Part of a small language model's weights: 12 heads of 32 (4 for keys and values), RMSNorm before each block.
MLP neurons of a small language model. Each row is named by its layer, matrix (gate and up: input weights) and neuron, and shows model dimensions 128-255. Each number is 128 + 32 x the weight over its row's rms, rounded and kept within 0 to 255. Numbers have three digits each. A neuron's up and down rows have the sign that makes its largest values positive.
Before each neuron's rows, "fires on" lists the tokens most often at its 100 highest values on Wikipedia text that the model never trained on; "fires in" lists the words (lower case) most often at its 100 highest values on Wikipedia text that the model never trained on.

fires on: "her", "ir", "is"
fires in: "her", "their", "his", "herald"
L4.gate81:142157156193107197090058149164159117108158064129120158097094137114152131138126133071146156169177138096135108133147123203165130115145186142189143115122143110141165169118115152112103130100081124154105145114143087162133159159160145104131198126127080133104151099150184097148129076128151184119075141104167138163189170128086201150144078127129135140065078123131186171096146141045152092114148
L4.up81:074085110102095183083085131117199151123127098121091146128189162127151173167123205180090103127162124145152136124123132093119119088138122143153117191164127135129189117155097161125127070122156167076141147155118162096133113102110087123139119108130140122196091113134091143070081098159087158152105101148165117084183149158110085179121113140083092113097132102168139195120122122155129197103110

fires on: "t", "c"
fires in: "into", "including", "include", "included", "introduced"
L2.gate234:111176174048097141142110124096154105147155101136086153120125154106127143085101119139126073116180162119144117165134171115088140150112136153119126112101112158085136134107118163137112130112100126133093106136138117147167168071132122150021098121098165126178103106076099070111159102138074111091134095111106130110124068094156142129173136196059167106123212150139077196166110189100122110133137
L2.up234:112166149135135103160183114147150164157140098083110147158132137174128138062138162104169098100140143137125066087140159102176121100124169155117090045090134136133188107093120147144189142182150166174154119153102129176162164110130107139135139114158147118131124165148214115083116139195157089058157151156153124152105113196213161131107116156086089128189152146138102147220095097133079150162112

fires on: "as", "ad", "e", "t", "ld", "ou"
fires in: "has", "had", "have", "would"
L7.gate43:135191153177114144123117097172128205112089110178092108116151127076094090092061141135183110096154114100176137146105130073101110116102121156181146177128168097118091119123157167082193139097115114106119119129065118079116119112123138144142112106192132174104134134182139058100122172088084142152023068106125189099146155120172138208122138149171102075150122140054118148121081162098156114141125
L7.up43:123137108163154109128084121138103159186040116138122110148153137122125155132170148088066151127126113123133145160163079076112102160147124170142154122117093103079122147147111093129098094121152151225153148120147125123143146144124143168195124093106167113153151152215144125132099100122151126108128163117141067119186166180152056124100107116079134123130037146175077119100099117143145090132108

fires on: " a", "ad", "as", "e", " is", " was"
fires in: "had", "a", "has", "have", "is"
L7.gate165:116124169175158150118115079120168198139102107122137141087152129132112139120140121162136129117098145059149154092143182190056149113114103090127145104121138159118121120139145122118133089122203147084086130117163105103111119127195129084161119165113058042161107050114112105126154119135058137141164096137124101080067137115139132188144150121147112164145124169065116114148108156095109125101162
L7.up165:150150112135082182127079130112187160162137063188129138136082208115139120122107073157082057164142137149113107132087113155093160183132148048143143111145132133166165125178119100120123157154117121139151079119094076137083066107120148102101129079126171102132107139101106201120122156134157108127181119159141074141148081152171151100139111103092138115149139115128024138146094110108156125092102

fires on: "al", "ly", "ar", "ent", "ge"
fires in: "early", "several", "large", "real", "prominent", "subsequently"
L4.gate624:141100163180158045109152084134169136109181134139144143165101099112107119088140129048140099111196105182131103147122138139149162133140125143115133129209142143147119055137134072112134136146117122093130091149167117131125177119070145097166111108168154165160081155088077137116115153118113091139123167186127150101145118152108128169110101154098139126147137124127121140063096179161159115152095
L4.up624:106135128179074077141088133123104154155096221128098123122110148146102084122084111119127166134069152200137117149105115141101159159101126140089101131084054100124156176149104116096119143111160155056193154156103148121162079096093135116100195188182136135085087142101157111144112105108130089107144109108171081126190111165148136094083158101171184133076127162129129125157107080170133088138134

fires on: "ur", "ent"
fires in: "center", "during", "centre", "central", "current", "rural"
L2.gate606:117112177163131132134171137131132177184141118120140122089061116152119109110101166131132104129158142149148150147130174152115169070115142108202066135121134112086153143109154169122134170108110110107110152154150058117180083163146151146133113103173159124161122129129126125138115122168183134071173104178114109120102132106170068118108089115103114143164133128145157155162084131061125177123164
L2.up606:125114196103141165079152162043088112099115182145138091150135081196184163143059118185140089175110106122127125106105133116173104114175098081117137130144181061078116134140152117086132147101131136133124159137176173092120055097120103127112116059121157130130137127142136131100175077141132079169166166129129083153110140138102114150123114122100156105113098122145178159059086144118125139115077

fires on: " h", "ch", "o", "er", "at", "h"
fires in: "has", "such", "had", "have", "doing", "hold"
L7.gate645:111115102048138077154122127085132126176150157168092138129151165119088124116120127142087129092134080113106158150145145125177140146119137080082124105165077138205147156069095133043143155175077124118099083120136138128108127078092114148122113097100145135116141123120121122115124100130162096103127077163138138121114117087171218153115131117151158110094122125116142154054182104160106100137162
L7.up645:147118058138172064119112101168112168163118101114144059140065139148089183102133207185125152128204101082139082078079163135164119134146081117153142142133166162165156148105089164148147134154139207170114134091127142124180141148097159169105135120132128130145167135161132177145103103140101103100126100081137116150175140123115148100151142164152062150109165147144114154141128127125090101112111

fires on: "ag", "ost", "en", "ou"
fires in: "league", "lost", "louisiana", "seen", "louis", "hosted"
L4.gate15:118051191116107123137135086178071173115150121133090098100099146090147129132109180084145133151165073132121133169095112192102107092070136081069115121133168121094123125204158098158095125144106100104095100130136120122147120101167159131093130100171159154150084157138075114110162177153157111148133123147152150208119137146098134139185075092161171106085106131056121073131173093175144118131084
L4.up15:116143116160071081164152166131076153127111098150182135163129131193143055088072094108071121179148090177123117180183126102085131109129170085169104124119071119098098155159094114149154091060161163150182156093153151104116122115179140142149107136124148105105051102111124139084184142194139153118147120113120085067142186125101137154128106139157127164078147144113144132141171047121121094125112

fires on: " the", " a"
fires in: "the", "them"
L7.gate505:113097099146150158150101118105091048133140089127153166064088125102139164092122124101086089133088195071156046163094121127185116125215134101168093138177170141133123158183125151113092117134113079138063129102144122144134077127128134019158097172104085128124142145122161065137135084137171128104129100131135122112140139174138125160110087156096128072162196141085065180080135120074135139099102
L7.up505:131145137118105101133162142073130119207096075169211117125167093077148116096071142154133101094145169168141116097155142147128136158129134161131093103074110108116060102142135160127164155074073161147102088110093102082192083178120147096102172159121119156139111152179118177195114131150068100116129107115147121179164062108122086094094082112142238113097151093145129093157143141138077079203123

fires on: "as", "e"
fires in: "has", "have"
L2.gate390:173145114120102173068113113156098166140137095156095139155134194119158135145095126164140044073145128044170127124134144143112154181034122150141145171189175164115127109160120077125133075101136132107173173150159124148133164163148162155135103103184123111129161128178072148139114106162152063148178131139131135126108154130121116191152143182163134101132141134149140131143100107174108137109149
L2.up390:128171132098146134109127105092104202214126030113075128142138151106106165111176067155117147138219100134133145167131136156134126107081078077155149140139127150095102156183146087062076144085140135197119103105174098131131174178146124095150141109136092106180133100076131171101128099092133080158149153174153141141153171107167093111093135172135154111140119151141111095091170152172164086206141

fires on: "an", "ish", "ch", "e", "h"
fires in: "french", "germany", "english", "german", "chinese", "spanish"
L4.gate539:101155119108156107116126105109112141101150104139088128147099079113135139167056121147090125152167106126164146069119170127070105136155164093111108146134130118141094138118137149142084111172131101177117078074099071188215133120186095141148123126124123149052143137138110086139104146121131127110116132094160156170003132142114084125084130130133167176155118134092135092074151163125123067119127
L4.up539:138110087136145119195095128084091120115084124079070150164175143096067136158117167182154065139145147133095142113150065113165138092132082086136024101100106165139134095187157127114108075129076132108113112130145123122173157071127146140110179122176134088198145123116156169176101208131086094092093131151139092138159116122123166056095132150148132187139154064134124117083134122171091116105163

fires on: "e", "y", "h", "ad", "a", "her"
fires in: "one", "each", "any", "academy"
L4.gate631:068144202195127149135109145094115190163145097154092109076169119078197086161118143097135154156178123160157135112108159114140105107151192157076133141106087176189106191127088106088134111158133135122094147223172122147169105084149136121036114064096146102131175129106164127146103156126200062077133106113123107120103164134129105145162119113094139097094117138099134153116125170116170122170130
L4.up631:108142190145166212135103093150139140109112161167118133130064190126073160120124107111173153104148118106118087190156145164139146125192199114089097146117094077120075217136093156079203098156155125106146124107086118152124123128127045117161126107152141164139175128131089135113146182123113041135116134161161153126156132126119105127170212109163202196131123162110068114089139091090152156109157

fires on: "t", " the", "p"
fires in: "the", "attack", "total", "attacks", "attended"
L4.gate286:159097160129163154151155161152118058100148136098113110096129134153178102095141167135100159128146155113099085126142097098129083106146157125221162151118157125156163114092043129106142090082142113098080159094188158125107110145116142146135115089186139133156155226097089113150147131092104198140101147145169112107103122128147137063100137069114091095089123134096144112145186139104107143114158
L4.up286:181159178123139145139068087135154108080174108171173110152186107111073132099139144091135153106142114165154145154106124100149070100156108088175205065119133138166159083189147114158222136097110122151128135124131126208178100187115089151132140125093174094132194190153085105134123160162119113126145126119094120203107153194111085156168109128168159068154097148122126157124136119100141083173178

fires on: " was", " were", " he", " be"
fires in: "was", "were", "he", "be"
L7.gate341:121123115114098152143066042124104119127098171145112144160188133105127139116114107132100140068138115132088138183115108105090110150141068111167161130139139162134069159095124222133127115090126121133124158136150147114081097129161100136146117105134197108068109145177070140132080086158111082074192139155168101073130120161219166138133117084100099141122151102099090063106157149119147104150136
L7.up341:151145143101137180145132106180121125121104142134106127174138124166181156147133147127116164126036157220200135117152091122111088124085134073165169101149184143081140116185094105146109119110123109093113125133093078119160140129059124142143137122090118149113107133113150144117219132147118125108142187176113135115081179070193090174131078131115150113145132064147069103152113149082154155110089

fires on: " the", "h", " 7", "ing"
fires in: "the", "washington"
L7.gate419:116101145139152068177114173147136152177141191125126083193100169104141105110100119094117119135135115093130128141082076126134064073077130137122092109147081133197174127131103176123108162113105077141168130135137105145086120196118075123094129148151079117086122135129119144121102107136101135097121153113110179179173124085195124109133145082165109094123187095117202086124149132112163095157114
L7.up419:176155090159163112120078162086210085133155190147175163124136116141105137157123149116074113166158093166137123117175108117135108118159152189131150130107161070148214201162146098165150164115078136133181176086137136145127132117104144174109143101176146122115150211095108155167135081121174157096144164135174144195056142164142114124132121138140144161206147091150127166108139108124104098086141

fires on: "ol", "k", "ld", "en"
fires in: "school", "held", "schools", "weeks", "week", "between"
L2.gate483:112167116151114152135172127135119143124171121146189083096114157121126139135089149126118124088131163176040092134145175111116102147157142203161100174137142082148083144086175134107142168114074118108106144104100108118155185099133211164132176098159122141124106116086145169168138103149121136149124173128081145076151155161147152098164102139180154196140109069133156134083082092121054109144188
L2.up483:099168116106150127118205100106166094106166162114158100091104096110175137139077159119079137132142196101120170150105114086164123099164076128128127135134085061119104150123148200144141076111097104126098157086063135163154125107144171103110172146103118098166130103122125144214089147124153100041101176153110168080067095165206189099117108157154148120090154169129115077071114116195155206115090

fires on: "st", "er", "ly", "est"
fires in: "first", "later", "early"
L2.gate60:163123105138118061133148125105160150113156178082120133119080137162187125115124088150099155083091130108098117093117149072054125143091152116105134104123193081082137122136102125110158056178131120096048087110141086122136143094149091113174171132124093134153122115153130135138107091153097087080162119136143108181163082195075116144131138125139106155141191105144124114133135129130085091152069
L2.up60:097150102111124116105161105137108174101170173109186119092062092114118156140122168105134159107102185138113126135150070119122119117186140071174166112201123099217116161135157136072126069177156142095082107148155096135168179086081062096129123148120111140152130135131150108086134122134119118116116154168125093146074188125152084087135156062116118120120074123125052071146189107140079117124039

fires on: "ur"
fires in: "during", "century", "natural", "purchased", "security"
L2.gate412:093135122177148071141163107150123128073162133136082125116132102155063106137136163101174126217140155151132110171102139126095177126176151107161093115181167108155128108158152097132129169117111075102148163113094105134097169105092131134124149119207107123140049165145123105185168062095165166117167135161149106101134149144094108094088161188143095152126133132135093124103150136115134084038138
L2.up412:120200108121139146110118118166133070127104168073123122180029101167170140142153160145105125146144163069135107172102061102189123149157089085140107097142106108098111130087167119138131139123132127128081188150202121135099121101145137076095114067091090108104153175194111090136121159137112072189061147138174142136147069173099112119137145159156113139177130111116194104186138101144125128113145

fires on: "The", " The", "he", " the", "'s"
fires in: "the", "there", "when", "s"
L2.gate113:191128142111173082137145134140150098108144096078107131107141141189192101138187080113128136072086195143170058137073119110147111125178099097178082121114162117195132114135135142138128140144120127147094185176111111128130089111136156152120110152147114151097142144146132171110073121081188129113092115159154164217065161106111139071151088121181159060126090197111154086154126103100176113096099
L2.up113:150134122182113103096121150133104104097153140117140123158143069142112100146132165092123103133151191097111126156147172155130163164100082130146130134144127190112123124192107163144129093165123135101141159191103177044145105156152183169150151190090124115126112123066128164152105112119082142123072111110098176142102102008107138103147063056097192160182080175106117142073106133106156135154171

fires on: "as", "e", "ing", "ad"
fires in: "has", "have", "having", "had"
L4.gate231:147158136131164172190070098102082186119159082150134130110130106147207153115141051105083183154109058089164078118130112116139114146122091116097193142126087222088106136141085129113146108076162133131140109101134163097147113117120172158138155144055098127142140147084078134114078156104138170135120129081075134122158146099157148118125156157090154079129105125076146149149107116148160183117139
L4.up231:160126134141137138108094173166145138217085132146147131140165118057102130148104119097076128109159130122105127150111138111087142163151118122174074078153219099127138064139149180142078108040084175181129113112141123148105088118133172120179133075104105073174108102146115117142118139156113093137101119128160137110137118128101150112119134129083137081164161116097101152126184131117080071146158

fires on: "s", "le"
fires in: "also", "role"
L2.gate656:059126103116082132121147123096110119080131124120184093058111120091176092112130090169142198121147116170127132103073159146081121134053139135156173166153136185160142098130170081093155105162115099155131136132142135094112148115151058144179100154140165204184163124114131123104135106097123125137135109121182143088174171134186120093149129118146111162170117187149129094101100132155139132106148
L2.up656:145164190127125104150115126098120125174140161074113079176164102129089173140129137111076096099162138187129188121115132118113104112121122149072147092129159004124156115148202157164187146159124124093101181103073117164095157160168171072161167084133115134116144139152106147102076108105174123149150069053130183100155082079065127102069125094131136089165138117112146144141156072091092142127097

fires on: "et", "ist", "am", "y", "e", "ect"
fires in: "company", "market", "program", "website", "artists", "project"
L4.gate384:180138142130154180165135106112083125068094168143183139140173112113108095123061177145089107155127131171061126111106142148137105124054141144124147130127092116108086150118091077155133167121146116082113145153142088126138070166125115084131075121148089130103151161081118194122190107129178130140158090145122067106153122163143136149169146145165107153115124142132122193123119151140189107113137
L4.up384:138115122034086102117185130117105139139105127096141139149119095168118198083146135127142108120123157141189088165134090109108133099139140131091099105110070139172113095070100156127146138075096045095109172072163136169114098133130154157057100096179120155119117116119158151126110112136127125140114135126134129141064155058178109120083128127146080153141119067161092106147133145102123125094138

fires on: "n", "il", "y", " In", " of"
fires in: "in", "until", "by", "of"
L4.gate278:091156128103134146168075116191127169098135135161173103138187154138150107128046207068148107116103125153125096091107127130129106188067137192110103170134092201115101123172150131108121175076107068067142135121136092117167147115099198185105085135081108126120116124135117119103156144076122077104176121139121081120098065099141183116117206130121126101099145155135147127175092107128165125101162
L4.up278:136129140106126105148148174170065130147134119129136141119159079135163159097086100096161088137085148100111150196100150151110092148181056077166131135108120168165090090092093173145123120089156135172084106167147129198150131127141204164150202077158190181151124103088172126118090110059174125106067139138117137172179151112122151103153119091173180131159156141094103085128112135117089178080088

fires on: "f", " of", "se", "ost", "l"
fires in: "of", "these", "official", "ofakim", "most"
L2.gate103:145142124144068145070150107142165151139097133122097155151125145122126105142135095135122163115071074140180065175134123104108119108099156127226069171190106134112094092130082130132133126107083137083049147135067130098141113146169169153116153183101096149119122136177152110147166073140117105161177086133126197118151147133182111096115140140134175178156144170158140131115133135133151139095092
L2.up103:161114145096151133109157100162110171115105144161066129100166124130155145142123164117133126161131118093188125110116190201071150144153080153121122157149099089123095149190143131197106166134190113145124123120146107118090108103197119120124111176063104119182078098138108164135149081139128142152177097114158134111087186140117140167132143138192131088075093096087135165151143172053157146152121

fires on: "gh", "ith", " with", " to", "e", "ing"
fires in: "with", "to", "through", "throughout", "following", "without"
L4.gate382:114144143127121086088144119139127184144156145140173063135120156102109120083131088159197149147179157143065127115105110149108093120127109120128167119137093154167159063128164158079090117135119100061145107096162121173162114136112162132082115108129146155183142179105108144110101111151143081149097078120154106149110106093091091118086094074166112101116100133119129130106128137146158115130098
L4.up382:141105104174151120099170140127137130152170068120150120154089156125106117121118073171178046093178183135119088130079122116118127147124132134120155187162103184109091112143163095128106179113080099134170102126216082108091131108176140090163092161168107127157144156115152164061073100143108094071138141139127154191125101143121133169135122114201180109118132094201139088093087122096117130082078

fires on: "t", "d", "x", "s"
fires in: "into", "individual", "independent", "inside", "industry", "introduced"
L2.gate206:118164128102097134117155127185098114113145130175165165135098131092112077119160139110109153084093121120132128113133139156154092102174200147138126133167166149127114124111090115080151168161112146100088107144146149147151095127163122165135172125125118128147137112119157175075132158163055103141131150083100166098090114124183141122148146165155142146148141108138133119168127094123189063127112
L2.up206:101140043133131108112154129149086143139127099111103104145140140101164197176109114176056113087116093127105126095154109140134117113121074137167134131063086133068078091075132110119169097137154191143169139142088133150175149119104114151078174101101140118152108117128130096066090141160123092116117177140120054116118123151188137161154120114111153173162130083226129162120091181053085042110157

fires on: "f", "mer", "a", "d"
fires in: "american", "after", "uganda", "africell"
L7.gate90:088111114074125170134150118175106118099073149132112110119087123197102155136125143078155112169122072109161133142150096124132140090138104149160128052155172147173090151140152097150099152132094129153130152209162113123186139095143150097143097170107074103136129116165145144084125133180074150192099060166163123129152099198148111152181159103132180130158100131073141134127113135066120074088139
L7.up90:160077125112122166210094146129127072181200167108184113150151117091129162090112115127141113077125098137082154107125072102126153171139116107154082107094061106080095116160170191061136115116083105147123142116119121128124134146061109139122137118144101171121108138131201182167097125129096085158182098155117126129117107178178112116179177111162190121152125049166183089144160160122142151080087

fires on: " as", "s", "as"
fires in: "as"
L4.gate175:062134053079104068164133170126102127115134089135132092152085149068138144138099126105117118123110143145110112101118077118053108099151114135117174135178103193138148064116175149090156148127146155113128112127121092155101166113090113065063123160129082065143130170148149133157122171166067116104147069124109183175106111150092106116101150098106140187077156177156110151113099133105086129106175
L4.up175:139172110181134114156107140157104161115105143160158158141118109144181127178154138124185047101160144107057088105083102135111150129096142083138145081134136065075148139100159097080155123139162107159120127098135188200111113121109198125133139163134049131050121115093143068137160173180140118069136072110140115136142104158100116142115190137115133102112131113146074140099120116055111093125218

fires on: " h"
fires in: "has", "had", "have", "him", "having"
L2.gate474:137144154098141202071134144077178156172088167068139160178099142189118178067120103142135157150153098137155133149085072114119129145164133098140114124142096161125133164087172097072126121119145155137147096106161179173118129084095204097118161144083129148122120134113136169133113087150108130121140183157174113092080115136133154052143162117124156111133114179160182161085168143131205085148144
L2.up474:106119096062199150156126117128166157127144156119155152157047146086111096178092080124129135098065077106162115172103110134146110186166122136134163130119064103171161089134053152136145102105104113113148156124103128127136145146143144137075156130193129111182156147102115169180104089128169101066151161111155117139158129086178132132136142159146077124146118104081114166178142139186101129091084

fires on: "ad", "e", "ing", "et", "as"
fires in: "had", "have", "having", "get", "has"
L4.gate405:177153119159137117121102179167130162172101080125068110147114186109091115150134119079105123100129131134153092124139140078099136116135122131132115095141155158112127076156083117128117161120164088093105123154130118098137143163139130099149141105165174194109108126116033135122093123117084125113133136171091222123137133171141191160161089141113149102155124111135203098147074080144121077147109
L4.up405:116150103113127181163089158126117161182122065131150168162174094169150154134080146162140104161130094123126101119143149135089099151146103109136091105073081118096162156172130113082146083142046145162096127153114121146070122141126141139103100159134140110088121135119117141118106120103122106118148104164158090156138116079135067124159105090070192114114148108119107106126138115180105096116104

fires on: "ust", "h", "e", " as", "en", "her"
fires in: "as", "just", "include", "each", "be", "either"
L4.gate21:089083167182145178139123121122102118158142104128066075137115144118187111136064157140135067172161100131168155093101140125132164125139172117159111180169146166116172122116125148068088143097149152113135086152149151134146121137121134141101126084157099110076164121160191157144105101143109072117190145084163141168089126109085100119147149155069126088130115157206110120139174182127151098111080
L4.up21:149088112176077104048140149139121135139205178140130158152132093176151087118131150105171125086084116102162120130146132147118115198133136081170176105085166178072080174100135081095081174110133094094149132038122159181115128182125145178201189083103137155089151163122079157077138137127132090094101080131110083108113150178146062130106137108117121166142162144145133159117116174101096093165095

fires on: "or", "an", "se", "f", "e", "s"
fires in: "born", "these", "bank"
L2.gate370:227105163100155095192091076115133115113077140125088113127101144179122140152151139134132164132112153094149132161091118107134120110148095139157069134146127135201147175032147174143092109101122116108164146110126154109067144152168183044088115148084128139152107154097127115068205105148134122140084089086115135157093125128106134146141177106163145133106116189125176172167113143105151200127071
L2.up370:150121176144095150171110084133142105065109173155090110099125164132141122213120131107098140142102131151148120173100153096122095173132192127100117068080114067099119164129062170086095136183134108096081124140092127144114078149144157140113141171121168159086075122147125096064165090129110124157112115166098139116159127156109067126131169102136108069096108135140167123138117135064118155157144

fires on: " al", " l", "s", " t"
fires in: "also", "all", "along"
L7.gate686:120153080163136098111123090089118145142156103143093123124122136151117121145142170129152116106133063124124138185142132118152099206099099118150126095144139113112148106200201132078201085125126101104078129062126127109167172159189099146207097066121127138069124119092135153120112112094097186091141170142079100140144124112071112152134137071062094142163090173138120102103120113093123090087147
L7.up686:094150136068126130126109079103185104093181112141092098150147151065097135122085137114062120166168150095114137177107108133194068125056199179062094092151164186108129124100171082156163129102135156147121150130120099148126091162164141102106113093164184106089106107164147221076074113090134161142134124104134166106130119092097114128126051130118131153060169141157081111125123113094096120136139

fires on: "our", "ur", "ul", "ir", "ent", "ment"
fires in: "court", "course", "current", "currently", "management"
L2.gate152:116182158181174158161118101149125121144117176170145098125102151135152104172160162120134147115154138173123170157181093120142105077185101076174098039139161058092141143077159109094109182163134132110091132127145106151157112164156180144090197109076124189145128173129171139128078132138145160109150179139138092149160135110180130073107102089188181164101135168145137091129188094105080119118125
L2.up152:156109079135128159099058155206150130142102218155117119126051133152095139156090145158127126136146132100113169199131141120187095184156115093127152126110132152091154141135139094086105106167185183102088102115154191144113173080116100130108143134150139110193027089129183125139100172155084064141131117146161110137183141139174119133120145085112109105158089127100162141122136079147153139144108

fires on: " his", "our", "y", "her", "al"
fires in: "his", "your", "my", "her"
L4.gate544:082149187152129174150084120102192175042171135079103135080137164095116176113152138121154168146135066075143114175098156150126125131141100122125167094114120122105133117137115134109166143123153136081145137159215182078182134122142158142187158117116131100121153149103108130166114129130093106050110116140113118128108119154154101138128144081130110063173114086080151125030130099108197141082106
L4.up544:070152100135124133101058195134189087129119153143133180130159134143160139128164116130163175183105112087106125162089112130155085107147158091165128142124127189150159083158105155111119143178133184112113110180186139068164173142104140138100141074162123118166171177092082139115099163110055149114113091108171116173158135097124120160096116095093161102116103189162149192047133145120148126110096

fires on: "us", "ust", "uc", "e", "d"
fires in: "have", "just", "use", "used", "using", "produced"
L4.gate379:153119090155148192106160124077083131137170100127108179122147177160121094119111161067189126129141126181100155087098154123169117156073150172141139156100121095085169114105112168181142178078135143187120151159183187180076161129147142110174095165113172113129171151195143168097117088153107129117187124089145107087137115160148161153163076130106136131168148037156089086140143077104131074146121
L4.up379:194084108130132085131141136146148140097169148093104103150147088116121108095127076086111139142119127089125119130117161143123167135105127152122151145117109125130145097126139136105069138038191159165131091122191170082094140149096130145115118098112112090104175136197118154142084081130137159122117124103148080085095118164134198131085117149103088102192104149134146150128163146127117129104069

fires on: "ain", "oun", "id", "ou", "re", "ce"
fires in: "main", "midfielder", "mountain", "moure", "mount"
L2.gate380:116167198123110103117177101168109103132161129095152144120122129154160109122141138148157121065124091142161135162179134130138102129194077115090134107074150181152089113092184111091130141131170142148146181159153115185114124119099146100144105150124067114182120132171138141127117167133127182177110168181181138123126175156118055125146132206168085074096152135161108074143088137130153118182048
L2.up380:090092104107147148170167138118111104110147100109117150168147114121104137139191113048097118150128108135104130185181090109048143112111138179096176116148190123145143157136131152152110162089109131151130067134121133149152110092134117143137152122127093136107147188177122142081102161094128141184099136121121069149147142135127099113129150054157119112124122183108170118175141181172152127090184

fires on: " with", " the", "ing", "t", "e"
fires in: "with", "the", "without", "having", "by", "takes"
L4.gate90:196166122135138143140155165122145126138085079174107114158202115151140165120147115133111120111113151146133111104175112097103056137110114137166157108133089115140171081123110115086114173121155110064156122160127136171127073143111120149129048136144176116156113141090125145131187115190079109144097070143181187142164138180127200128099124152111117106075123091160175116151153164108147111119114
L4.up90:093126164156152123081168145105148142144182134144108082193108165119132126144139160165096071129155161186153144177118113163133053136103131162136155140142102136132127188135115103125161134141133136107169187136161138156165126097084135119097110137053074158155121118140091143151066124131116119123142074137075134095098105124085151194098111155138155089050124136144112169087066163098147123203158

fires on: " the"
fires in: "the", "then", "they"
L2.gate684:171150140117081123070083056154129080063128124129137104061188091151113135146107143139120127116147115134118101174132130151172074125167131152120144094114142121137113088139104133103148144139124097077120147183134120141144133183137121182108128123139093124130156107107111107060134157172113102135145119104140120099211134089110125135133146096167069121106147112138102113130091136125124117160092
L2.up684:133169104152125127168128135171145108127140144095144170084105112148111144093106090154096142151123105111130062102136122172087108180152136150087145148124121099078214194106149148102109136087092115121134114139150105151161128092099098141148087122124112058088145144105148149111120068166154133086099094139141146154127145149063083071181120179160116165130128109121126128105141166170140140200095

fires on: " the", "an", "e", " of", "y", "f"
fires in: "of", "the", "those", "than", "by", "for"
L4.gate392:102169072105116140168078130131120166200126176134107159134147086156090125185101113068107100118099142152041088104131220166126131155189078140192169133148124137121126133168083086113113118146108036125121113196129139129150091145100180098138161130091099112123150093104089161077139085083153137098077167171107138157109103100159111116159167120198118127182081085143131118138121138166122119155115
L4.up392:126116136118169140144131188139116144141139126106122163132114110148099198092196165114103072170130163151124161173120157139113141142101101116114124129106193172193133110215094154059124109186176158173112145155112163140179143123109167147164187160127111118151108118163077134086095121057180131096098107119107141163116110127086092164076109112148155161075065118120114142099088108159085103133167